python train.py --n_layer=8 --d_model=512 --n_head=4 --n_kv_head=4 --head_dim=128 --d_mlp=1024 --vocab_size=16384 --activation="geglu" --norm="layernorm" --norm_place="peri" --norm_eps=1e-06 --positions="rope" --rope_base=10000.0 --rope_fraction=1.0 --qk_norm=true --attn_scale=0.0884 --bias="none" --tie_embeddings=true --parallel_block=false --extras=["capped logits"] --init="uniform" --init_std_qkv=0.0249 --init_std_o=0.00622 --init_std_up=0.0249 --init_std_down=0.0044 --init_out_by_depth=true --optimizer="muon" --lr=0.00174 --beta1=0.9 --weight_decay=0.13 --lr_head=0.00606 --warmup_steps=0 --schedule="wsd" --decay_fraction=0.736 --decay_shape="linear" --final_lr_fraction=0.0 --batch_tokens=[65536, 131072, 262144] --seq_len=512 --doc_mask=true --train_tokens=741900000 --steps=5296 --dataset="wikipedia_en"
MLP neurons of a small language model. Each row is named by its layer, matrix (gate and up: input weights) and neuron, and shows model dimensions 192-319. Each number is 128 + 32 x the weight over its row's rms, rounded and kept within 0 to 255. A neuron's up and down rows have the sign that makes its largest values positive.
After each neuron's rows, "fires on" lists the tokens most often at its 100 highest values on Wikipedia text that the model never trained on.

L3.gate398 [163  60  83 140 167 184 175 133 108  98 143 121 153  78 130 131 175 113 164 182 116  71 135 117 142  77 151 118 100 107 112 148 162 153 191 213 155  96 135 159 141 110 163 164  47 117 123  76 162 147 153 124 105 135 111 124 115 143  78 162 148 147 151 142 119 169 151 165  70 146 144  83  87 132 150 125  82 103 143 170 124 130 138 131 112  87 115  93 155  67 108 119 132  92 133 175 114 136  90 116 105 153 108 112  94 106  61 209  77 112 132 168 126 130 180 139  87 166  52 104  93  84 132 140  99 116 136 128]
L3.up398 [156 107 106 116 105  92 186 140  80 172 123 114 172 140 135 113 161 133 143  92  89 116  91 121 157 112 111 123  93 158 119 136 173 118 149 128 116  90 148 162 146  52  86 112 112 131  92 129  74 161 142 118 115  72 123  68 162 139 112  60 122 131 152 107 140 115  72  99  93  64  88  81 170 189 120 135 175 148 158 134 139  79 115 152 132 137 139 200 122 129  89 107  86  87 129  89 115 127 133 205 116 129  72 143 104 111 125 143 156 101 156 192 134 129 123 113 102 109  74 152 126 166 140 131 120 125 107 132]
fires on: "L", "T", "Ge", "dep"

L3.gate924 [172 122 180 115  98 132 155 195 118  89 141  90 107 135 147 166 133  95 137 176 175 178 124 123 106 128 101 134  57 185 144 152 136  99 158 174  90 157 101 161 114 175 140 157  89  67  79 172 151 142 160 164 105 161 219 149  72 142 134  81 202 104 142 139 106 120 124 134 110  83 111 132 117 138 164 124 119 133 108 128 150  99 194 126 117 141 135 140 176 102  37  67 151 142 121 119 157 117 136 131 152 202  70 130 107 154 113 145  86 147  98 114 136 131 100 153 108 130 119 105 193 138  78  65 129 133 101  82]
L3.up924 [115 162  99 123  81 142 197 147 154 176 159 104 149 137 113  91  87 135 161 141 173 146 174  85  91  63 118 179  62 147 159  99 113 133 117 105 123 120  50 141 176 130  99 131 129 102 114  99 157 135 185 150 127 121 153 140  78 107 130  72  82 121 134 107 138 109 169 116 141 139  90 160  72 121  82 161  49 119 155 165  67 189 141  86 101 151  91 129  97 125 118 124  86 103  90 128 129 133 161 152 116 134 176 116  92 179 152 130 128 162 125 152 117 132 196 197 139 178  95 159 108 118 153 125 124 159 186  89]
fires on: "Se", "dis", "th", "17", "Sh", "Th"

L3.gate383 [ 95 154 164 135 110 133 122 110 109 167 113  93 101 141 145 189 123 170 143 121 169 104 170 105 104 133 118 108 125 122 105 157  97 117  95 143 142 125 132  64 138  61 108 156 122 156 121  87 107  96  92 158 149 108 103 162 130 148 133 134 159 161 196 136  93 149 121 141 114 179  84 159  80 137  52 115 190 149 148 147 133 133 185 111 120 113 155 118 142  84 124 137  95 147 107 166 147 111  99 135  68 122 114 133 130 171 143 144 135 127  94 126 151 157 145 149 157 101 120 104 108 179  85 200  75 156 145 140]
L3.up383 [ 98 118 109 154 173 120 127 154 118 160 123 129 160  99 108 121 101 112  67 147 187 156 136  91 178 195 151 112  75 156 155 163  95 117 119  94 129 102 137 133 146 143  98 144  81 141 104 167  99 141 102 134 188  79 128 155 134  98 134 185 175 142 155 146 155  80 191 123  47 156  80 132 113 116 106 138 107 135 155 134  92 177 148  93 140 130 169 107 196 143 145 141  93 153 115 154 145  96  80 114  99 141 118 151 138 159 136  94 156 106 135 137 149 147 133 199 165 152 120  86 138 143 141 142 159  93 158 137]
fires on: "I", "6", "7", "5", "8"

L3.gate157 [107 123 124 112 135 107  85 128 132 193 104  53 129 132 102  48 142 131 119  57  89 118 109 122  50 175 149 103 108  70 140  69 145  81 156 123  57 136 120 138 107 177  84 163 184  80 135 127 114 130 108  93  87 181 206 128 109 122 176 102 162 103 153 177 152 129 144 134 156 152 131 100 122 129  99  72 160 155 172 133 177 114 124 137 129 173 121 146 155 102 191  89 181 113 118  89 163 172 122 115 149 104 123 173 110 126  75  55 160 138 136 164 119 184 120 126 168 201 108  69 177  95 153  86  74  68 126  80]
L3.up157 [118 135 103 116 155 132 117 101  92 175 144  68 100 121 135 150 161  96 132 109 138 130 176 144 155 164  87 104 110 130 182 167 116 190  87 112 133 137 106 100  97 129  95 159 200 164 104 106 197 158 139 139 180 117 139 116 128 141 124 163 105  84 150 101 132 145 149 142 115 127 152  93 116 105 118 114 148 111 154  91 128 120  99  67 172  90 100  95 142 148 167 106 140 138  97 160 103  50 108 132 103 172 154 115 118 102  85 100  94 110 115 128 107 155 161 150 129 143 120 129 160 103 132 116 173  70 223 159]
fires on: "not ", "to ", "t ", "eventually "

L3.gate698 [159  79 180  85 119 169 134 152 117 130 159 180 109 115 147 158 132 167 120 113 112  96 183 154  93  77  94 152 142 117 134 142 107 172  83 136 125 167  46 115 201 103 131 168 164 150 170 129  85 108 123 151 154  95  97 119 132 111 166 173  85 137  61 108 159 121  62 110 116 118 143  38 142 128 148 172 154  75 134 163 102 168 115 106 171  73 101 136 142  86 199 154  64 136 186 144 161 119 169 151 165 157  86 134 172 164 123 113 156 165 152 158 146  74 169 154 145 112 124 135 159  92 165  87 149  83 102 123]
L3.up698 [124 113 182 114 137 124 144 162 122 151 102 107 151 141 135 159 136 192 119 100  95 137 208 144  74 142  95 120 155 138  80 153 114 140  71 120 135 147  94 111 132 100 167 148 128 156 128  77 130 127 116 112 115 131 134 178 198 153 165 127 140 144 127 129 171 152  98 130 110 146 118 104 131 172 105 169 124 212  85 152 127 151 106 134 107 122 190 149  38  51 187  84  90 111  91 105 143  74 171 143 157 137 130 157 143 111 161 168 120  95 139 158 174  96 146 116 186 123 125 126 144  78 150 134 134 117 131 128]
fires on: "th ", "th", "st "

L3.gate97 [152 122 134 111 159 155 152  70 110 212 138 129 121 127 151 133 122 110 118  89 153 145  82 156 143 161 130 118 142 153 152 177 175 199 112 114  93 110 113 163 127  73 131 104 115 156 134 151 141 104 123 171 119 140 168 144  71 107 154 160 177  37 125 108 148 178 170 126 151  92 105 126 145 131  55 110 131 125  94  97 136 159  60 146  79 147 130 114 125 145 111 127 110  97 110 138 117 151 127  82 118 140 129 141 139 162  57 115 194 148 144 115 101 131  87 117 193 109 120  60 158 140 125 160  83 144 184  68]
L3.up97 [110  92 166 147 109 118 196 117 102 157 105 141  96 137 123 161 160 137 139  94 159 172 100 187 152 117 167 127 126 175 159 163  92 128 132 108 157 141 115 125 130 149 115 120  99 148 146 109 123  77 144 212 185 102 147 174 104 173 140 184 123 106 120 171 107 122 137 176 158 150 155 119 142 155 140 162 133 158 159 166 163 157 133  96 130 113 144 125 166  92 153  76 118 125 135  74 155 205 121 108 139 108 163 114 112  89 144 159 102  54 128 171  86 135  62 115 186 156  92 125 118 111 141 100 111 120 154  66]
fires on: "b", "K", "."

L3.gate598 [163 130 126 195 150 140 120 122 125 130  86 100 117 103 147 195  87 117 136 117 134 117 112 117 145 141 185 112 135  96 129 125 123 102 159 175 113 124 114 126 138  61 139 143  82  76 122 117 101  92 124 162 165 118 131 103 150 136  86 147  62  69 101 138 169 104  83  89 173 121 166  81 143 164 175 114 125 102  94 193 104 106 160 122 186 130 146 101  85  87 131 145  78 132 117 116 208 113 118 112 137 115 121 135 133  66 150 116  83 155  90 157 162 129 131 130  78 140 116 130 185  75  99  75 100 173 118 121]
L3.up598 [163  92 141 115  94  74 140  88  89 100 133 127 140 158 125 188 200 136 165 126  81 121 104 150 143  88 106  76 119 136 100 110 136 172 198 122  99 116 105 108 168  92 138  73  95 164  45  89  99 101  96 100 100 104 205 140 150 145  82 144  70 135  57 117 121 126 145 113 133  73  95 118 137 158 111 150 167 148 128  90 198 133  77 187 125 141 142 197 110 101 117 156 136 150 100 137  78 121 116 110  96 180 116 200  88 161 191 106  69  73 172  93 132 117 103  99  78 126 130 116 139 109  79 157 151  86 105 126]
fires on: "t", "s", "ter", "2"

L3.gate581 [110 111 162 112 125 132 131  94 198 112 127 163 120 144 193 104  84 107  76 131  86  89 100 113 103 146 146 127 156 144 156 149 139 158 124 100 160 100 160 149 102 148  81 151 108  89 175 115 120 127 124 130  67 104 156  83 209  84  60 108 144 101 112 113 109 105 114 130 139 176 184 105 126 144 142 122 154  58 142 137 106 164 113 105  90 152 102 190  66 149 142 133 181 122  64 104 122 140  81 137 173 145  96  89 134  94 139 125 164 125 144  96 137 115 118  85  85 181 112 117  91  97  63 142 111  95 149 123]
L3.up581 [150  87  99 149 156 158 123 170 140 108 125 155 167 123 154 130 110 116 111 127  93 138  68 154 176 106  99  85 122 110 115  92 105 176 157 137  40  98 112 162 156 133  84 179  76 124  62 144  91 136 192 116  91 119 134 138 120 158 103 154 116 131  63 138 154 102 145 105 164 126 128 109 130 173  99 176 166  94 137 186 173 113 142 101 150 159 125 175 103 153  90  89 148 118 150 193  93 126  54 121 172 188  86 154 183  71 129 131 190 136 107 128 156 163  89 131  78 174 140 150  78 118 155 103 116 110  91 141]
fires on: "an", "sub", "Sub", "Pro", "non", "Inter"

L3.gate102 [157 102 115  73 179 156 145 139 167 152 158 133 140 156 108 139 142 108 161 154 194  81 135 199 174 129  46 140 143 139 131 131  82 166 166 169  75 103 153  65 120 108 105  76 127  76 136 109 150 162  79  47 136 175  68  93 124 138 104 119 132 177 106 103 129 113 121  98  85 113 147 156 132 152 108 117 112 107  96 128  57 166  88 163 147 134  92 111 150  98 135 131 149 189 109 120 120  97  66 154 168  65 113 103 144 171 147 134 157 120 112 120 122 109  87  44 153 141 126 125 148 169  77 140 110  91 213  79]
L3.up102 [144 134 146 142 128 163 138 105 130 182 101  61  74 121 112  81  41  98 102 213 159 101 138 114  96 175 107 113 126  77 119 108 167 153 166 140 161 117 133 158 114  97 115 181 158 130 118 113 168 115 150 166 148 114 153 147  87 152 143 107 154 116 106 126 168 160 169 101 204  84 122  65  68 168 129 106 191 106  90 150 135 124  95  83 158  46 154 106 174 123  96 123 161  89 105  83 121 109  72 177 136 128 147 101 138 130 107 115 124 162 117 105 131 104 111 151  90 114 144 133 117 178 172  98 160 111 164 147]
fires on: "d", "R", "m", "M", "t", "n"

L3.gate218 [126 141 141 114 103 111  84  86 187 163 163 153 129 159 167 141 141 107 158 152 107 140 129 123 149 128 169  75  78  94 106  86 120  92 166 105 132  80 111 143 110 127  62 163 127 130 128 114 182 110 141 122 107 118 109 101 158 136 182  96  68 118 167 155  94 139  78 123 168 127 139 148 118 125  88 115 112 221 127 110  57 129 161 172 153 138 128 187 120 100  96 185 223 103  82 194 114  94 149  61 140 138 146 137 156  89 145 183  84  58 106 107 155 158 129 147 132  68 152 148  90 130 154 107  89 151 140 194]
L3.up218 [ 96 134  84 174 168  64  67 156 157  82 124 125 166 130  79  91 208 151 167  60 158  64 174 160 178 213 143 122 173  80 138 153 112 122  40 147 117  70 167 117 172 117 132 168  99 126 168 130 174 135 145 145 176 167 119 138 131 129 119 137 154 132 186  98 120 158 130 148 122  96 124  67 149 174 172  94 147 116  81 123 207 160 126 155  97 178 154  80 122  98 119 120 146 145 135 146 115 108  57 150 123 135 131 120 101 106  43  98 141 145 118 133 171 145 103 115 143 116 158 126 142 166 114 125  89 168  77 120]
fires on: "R", "M", "P", "K", "C"

L3.gate375 [110 128 149 128 191 137 156 139 178 153 131  97 149 107 128 152 148 103  90 139  61 151 108 161 137 111 137  66  96 160 176  88 109  66 193  86 104 100 122 136 118  83 119 133  90  70 139 168 112 162  59 141 141 149 181 112 149 150 125 161  91  68  73 126 110 102 142 112  87 115 152 134 161  90 130  91  88 129 170 146 110 140 139 138 136 115  80 164 130 161  91 172  87 171 111 143 117 144 129 167 147 100  73 151  71 148 159  61 169 112 139 129 145 133 149  95 143  58 150 152 156 111 132 140 141 153 101 160]
L3.up375 [141 123 123 180 162 102 167 112  96 125 103 123 154  92 166 105 114 124 191 105  75 114 119 162 108 193 109 123  69  93 128  81 124 111 108 120 119 206 117 120  94 108  95 161 178 166 158 143  84  68 115 130 165 130 134 122 177  60 140 106 124 124  81 108 142  63 132 160 132  79 111 154 143 112 133 118  71 171 113  75 174 105 111 117  76 114 138 164 118 142 120  89 120 180 136  85 121 113  88  95 116 138  90 137 146 148 132  79 137 151 109 138 165 109 123  99 156  94 131 113 145 117  83  95  87 151 152 177]
fires on: "until ", ". ", "since ", "after ", "during "

L3.gate880 [116 184 107 163 143 119 103 112 140 148 133 168 132 168 104 131 172 113 172 135 125  93 142  86 102 133  64 127 123 118 113 142 136 103 135 128 179  88 122  96 119 136 145 191 104 208 131 116 148 129 120 111  85 101  92 106 215  64 149 144  98 121 108 114 144 114 137  94 132 147 131  98 114 130 119 120 185 159  51  62 110 116 133  74 120 198 118 136 117 135 139  83 169  83 101 103 122 106 117 128 130  95  79 129 135 121 202 183 135 179 111  86 151 147 122 130 104 152 126 156 113  83 118 166 121 116  34 131]
L3.up880 [111  77  99 154 166 148  83 184 110 133 174 107 130 141 119 130  84 114  88 141 140 120 122 116  91  59 150 136 130 171 106 160  86  91  94 132 122 137 145 166 163 147 185 136 124 114  55 143 109 165 171 105  85 117 103 119 157 122 117 124  94 145  56 136 125  92 113 153 135  93 167  79 121 159 127 194 133 138 139 123 169 104 139 136  61 151 117 159 129 111  75  93 145 140 124 153 156 114  82 130 127 171 152 148 172 146 199 147 149 148 144 134 129 148 198 100 113 179 115 156  93 100 179 148 164 221 101 117]
fires on: "th ", "first ", "third ", "5 ", "2 "

L3.gate567 [165 136 163 194 132  93  89 160 106 161 123  99 106  85 188 153 119  98 102 152 106 150 120 127 114 100  98 108 114 111 117 140  61  93 116 186 133 133 145 148 162 113  82 176 121 101 234 132 156 126  59 175  90 150 137  85 150 116 172 103  81 114 110 145 114 119 136 170 117 168 103 113 155 166 113 123 137  83 139  84 101 118 203  90 160 159 116 142 183 147 155 114 145 127 153  85 118 150 130 127 128 137  91 145 161 165  85 120 110 145  99 102 108 123 115  97  69 147 127  96 135 195 153 130  62 135 101 194]
L3.up567 [178 128  96 180 120  90 160 172 142 206 142 196 128 181 121 128 146 115 121  97  96  99 107  71 142 140  59  92  94 112 142 133  92 118 159 190  76 160  88  98  74  57 153 103 125 146 172 147 175  45  75 123  88  85 188 136 150 176 173 100 142  75  87 157 132 154 173 119  85 151 127 109  92 151 166 166 150 139 170 101  94 130 136  99 128 171  96 124 156 108 210  98 158 115 121 118 148 102 103 115 149  97 134 112 119 117 145 163 115 164 133 100 157 132  97 115  88 140  76 131 128  52 167 140 138 109 174 133]
fires on: "S", "C", "(", ". ", "B", "al"

L3.gate854 [ 55 124  93  99 146  78 109 127  91 164 116  28  77 143 126 119 158 122 115 116 128 134 146 136 124 147 103  51 146 155 107 151  99 110 115 114 100 190 130 107 142 113 124  94  87 103 208 127  92 131 118 122  43 125 131 139 114 112 121 109 157 154 145 163 121 146 150  98 163 160  89 148 131 142 135 109 128  83 108 183  76 152 126 103 131 153 128 120 128 205  91 158 153 151 108 102 167 105 183  97 102 115 152 155 130 165 201 106 121 138 120 122 134 166  75 101 164 140 131 112 153  64  87 112  94 175 155 129]
L3.up854 [ 85  92 120 108 208  59  98 126 153  52 128  98 116 107 187 114 208 121 125 211 158 128 150 121 104 102 108 138  95 164 157 139 115 141  86  59  79 156 135 117 129 137 123 171 139  75 175 148 179 145 116 119 126 133  78 136  89  82 139 132 112 189 167 129 114  84 154 104 129 153 139 111 116 191  91 114 151 153 130  81 105 150 127 115 138 154 108 138 139 114 111 135 156  95  96  99 113 100 188 158  83 152 156 118 115 145 192 150 104 134 138 119 157 111 145 194 140 101 114 153  74  69 159 102 113  93 145 185]
fires on: "Ab", "Gu", "ab", "Nam", "Cent"

L3.gate509 [ 76 165 168 102 143  92 144  71 168 107 155 143 130 192 164 142 144  60 137 104 128 126 157 147 138  78 174 131 140 124 155 102 112 169 117  64 135  74 163  62 128 132 122  84  63 112 103 129 157 135 121 165  91 160 137 151  85 120 158 115 103  91 106 170 114  77 123 179 170 147 109 196 101 133 146  65 113 165 115 217 175 133 114 158  82 122 177 150 137  64  78 131 108  43 104 136  83 143 207 136  83 126 119 132 199 156 130 146 101 120 124 172 165  91 156  98 122  69 121 110  88  91 120 121  99 108  95 155]
L3.up509 [119  78 155  87 198 196 123  91  89  54 147  96 137 154 130 221 167  96 200 116 134  89 132  98 153 123 126 129 115  93 131 178 132  95 115 100 156 130 118  85 160 116 156 117 158 133 113 166 166 132 118 110 135  77 137 116 187 125  78 150 195 129 130 124 167 149 187 131 144  93 109  86 145  85 129  81 123  53 132 157 121 159  97 143 145 121 161 161 148 136 174  86 172 170 104 113 161 127  98 109 136 177 150 121 112 167 137 155 147 113 130  74 166 114 104  60 136 115 120 149 120 154 140 140 131 146 137  75]
fires on: "s ", "Democratic ", "-", "University ", "Republican "

L3.gate816 [189 122 193 147 135 173 167 156 133 119 103 149 145 125  90  84 171 125 162  67  90  96 187 104 108 130 106 114 168  98  96 150 163 185 165 170 167 135  92  51 185 158  71 163 179  98 132 168 154 107 112 178 191 170 179  59  97 160 130  93 168 152 175  87  91 137 146  88 121 140 141 109 118  76 118  91 146 148 100  89 125 118 153 110 113  98 164 121 139 109 175 134 127 118  80 111 181  85 162 142 116 204 152 158 129 141  91 132 158 196 108 177 117 135 169 148 136 130 197 136 109 107 122 197  54 112 115 154]
L3.up816 [183 161  69 117 131  99 197  99 152 162  71 145 158 100 105 166 183 178 173 169 137 110 134 186  87  75 158 142 104  84 177  82 154 131 180  72 105  99  81  97 103 123 145 142 114 110 151 138 145  96 123 137 146 115 161 158 103 155  76 121 179 113  79 163  33 103 126 132 105 128 149 108 146 117 134 120 171  84 162  81  58 119 109  68 135 136 114 147 134 131 113 124 127 129 129 154 166 195 159 194  66 187 119 136 116 123 141 105 116 178 166 132 112 116 191 100 124 162 131 140 120  76 175 164  92 107 143 130]
fires on: "\"", "(\"", "as ", ".", ". "